MLP neurons of a small language model. Each row is named by its layer, matrix (down: output weights) and neuron, and shows model dimensions 16-111. Each number is 128 + 32 x the weight over its row's rms, rounded and kept within 0 to 255. Numbers have three digits each. A neuron's up and down rows have the sign that makes its largest values positive.
After each neuron's rows, "fires before" lists the tokens most often just after its 100 highest values on Wikipedia text that the model never trained on.

L6.down252:128078116164088139127217115119145042128116087152128099080100104157190116101150109097199152118113147107168112121128093135208075183112177088124099163182185114122161125116127158120093093167185109077132078123078133087116143088134108148126161133178134153152158145115138160117107136113090142104
fires before: " 0", " |", " W", " D", " M"

L11.down398:116140092089112085121127121096188108100099136150163138140102142161014105093071093150111166101093125103150094096070110129142117120115140108213145117046127129114115055088163136064115126109129111106122110115105135186095129101192098097172081145124165087138177120128185180153113176078124118142
fires before: "%", "us", "al", "ip", "ity"

L11.down457:083089124091099139084149148140152087053120126165158164121106128154024129155189160095185092127119156089077072089123120147149149152135113079125124133181170129112102152153115142086093144103139150193085202209108185156199162159074138122113114104099083192109126128174103097157122085089093175109
fires before: " to", ";"

L6.down108:091103128115104188147152111193172098126088159134145087090141061152162108122111096097109119120159151130120106132146124134066138135084146158123106156140194108087135085132144078128155128106119144103125113130153116113091096103132093054140116144104132124107111092135131056131159127152179162158
fires before: "|", "\n", "B"

L7.down79:148148138088139093135163137154119114157093163089144096125164053171152112115109152125146119128028114173094118140113149147101082131157089141028129130167166139110078097095154149132145141143134117151162218117104061121080167154054147121117131080141165153112045095127110079143145133097136138169
fires before: "ub", "-", " -", "a", "ass", "os"

L10.down356:118155188145184132120173106076115101131123132118175100125116112121214094162161108108142107156085134095084121168178091081046144142178127042104088027044188164088114118134135134115079112121120150161121117115104100133115159114122151108180132161100048112130099113123068145128127147180134107144
fires before: "\n", " |", " The", ";", " M", " It"

L6.down448:144104091121103190098188119065170098175097114118104076118140129139066149108075124153153118114134157153166100139141147125140185103122139120119177126145159112139172198153130103093124123169145083144138126117134073126111107109149116153150112120164202171128110142159122082196096152122111123101
fires before: " |", " 3"

L6.down195:145059230095173106123166174182120139168052073088108101191158126140107146084096122175143130159134142101142122160124098140110096116128069140154142126076140150123138083132107177137124135172154098125129179180103182144093147120170138169104098213118108094164118152154104108179145065111140111182
fires before: "\n"

L3.down199:139204161124095184184135083140148147135118167170074177112171176149173112159123110095144099144129170119134115118081191139129137079104134147122141126127133145131098109161116009150167196069134094112095120127134145090093091152113154131097109090108109118172117164109105095127109169117134085158
fires before: " be", "ed", " have", " st", " also"

L7.down479:170144138143148086066109082152170136169113099104139122104122145140126104123165130151112081088143108123164175168090072139074152105138104158121133136139142076061152108070108136093121174069114108153094161151143075121107093118092185136045106110129130049182095142122080148137175104075155116103
fires before: "-", "\n"

L11.down76:135131161076127143107146129108112094124102149163124125168097112127090153127083187168081106136144143194119126127151144198125170111127120105087126127115137170142149114130131143139144090196077090190175134108103098174152158115135094163069106099155139111162123155133115155140109167107101165150
fires before: "ian", "ia", " |", "on", "ust", "h"

L11.down140:108107125116130139122128131162121126106160127114116102135168173112095144154151122109154094146139118109116147089167071150117172133148138104073143169186126105128182148108148074140214089197109128164116046119136167169144091138112074099091087112128122115075126073214103145135173133083144132083
fires before: "\n", " f", " gen"

L5.down498:152150166109121086122155108145127185149118158164104158149126126180095079100124153157068130134131125094211099143059138133130151158133114174150140138091123102132088131124089184153146156147114123132113148151163136154123162127113189073123138150128118142177096136119082123148154104108091154125
fires before: "end", "ack", "ens", "ct", "em"

L11.down34:128201064067061050153171115064151185166108085115221164069150114098199140129107107116114111113097147098088113130124113122126178110135177114104119146150048085108151124138111141095176119117131091114106158113079097118105130109098089131143147179091083157112151139098144130175113105105128131097
fires before: "ar", "ary", "um"

L5.down397:091221125116089125122140117050102148111165163067122145152153094097087201120132129116143173138148132097154144147117153156163199094113113124084141116125130128096110188150033113126164171132113109135143156154138095123057209094092198139142056076168152122129131156143120129176126124092116141150
fires before: "ar", "v", "o", "ect", "id"

L6.down452:211167129154182092097091084158120113152104122098133171145094140116138132132185159128179085115117092118175183046140138154129117121170112159092111127149155189138183142085098103125154110131151130070145161075134078173148128075139172144114086152120200143079164089132092125091133093151111138145
fires before: "===", "==", "|", "="

L10.down263:143084178092097105141136184137143144160089086145121187144107145139108117152093106134087152174117108131170155153167104139188081132124149126183147115165127139156186086144096107146147083127146148123074140189119121096129154119135154134179062097169150165101156127147147124102107092203143111134
fires before: "N", "s", "es", "her"

L7.down318:063130167190156150154158142145077093108129109100137148144107140128178210116124122166079088148155099135134055122079079168082112126120103097101158150164096137053083080067144098067199127144153127157140136046126155148105068104123106123136136103141175138116115177136113131121138105126087124061
fires before: "s", "p", "s.", ".", ",", "s,"

L7.down325:053145182167111145104164139086151140097105073093167086152076114171136108076100117157150133088146154109063124101123173121078141153106063078175130130132108145076134117038152134103093132124095109065071166060110103148128135186155130125154138149109123100107161163149163091170090099113142112108
fires before: " |", " (", "\n ", "\n"

L11.down105:138117147075166090118208115129091111115164092128146145169139165146158090190124155192147161125176181147050076135118119141124080196141125107090115141131133139132171167139161130115146150104159113111108106142140135102112105142069164180156109165136133138098123057160081123146158188136138140153
fires before: "\n", "s", ";"

L11.down507:158112157127143172105061048131113092084126157131090105099169100115115090097153193098088114109067085112145170130074128107132080101161124084140154130115141140177133093177135143123169148117095143200135128101135092127117142063166139188109094105117194097107122129167150168118156140119180106151
fires before: "\n", "==", " l"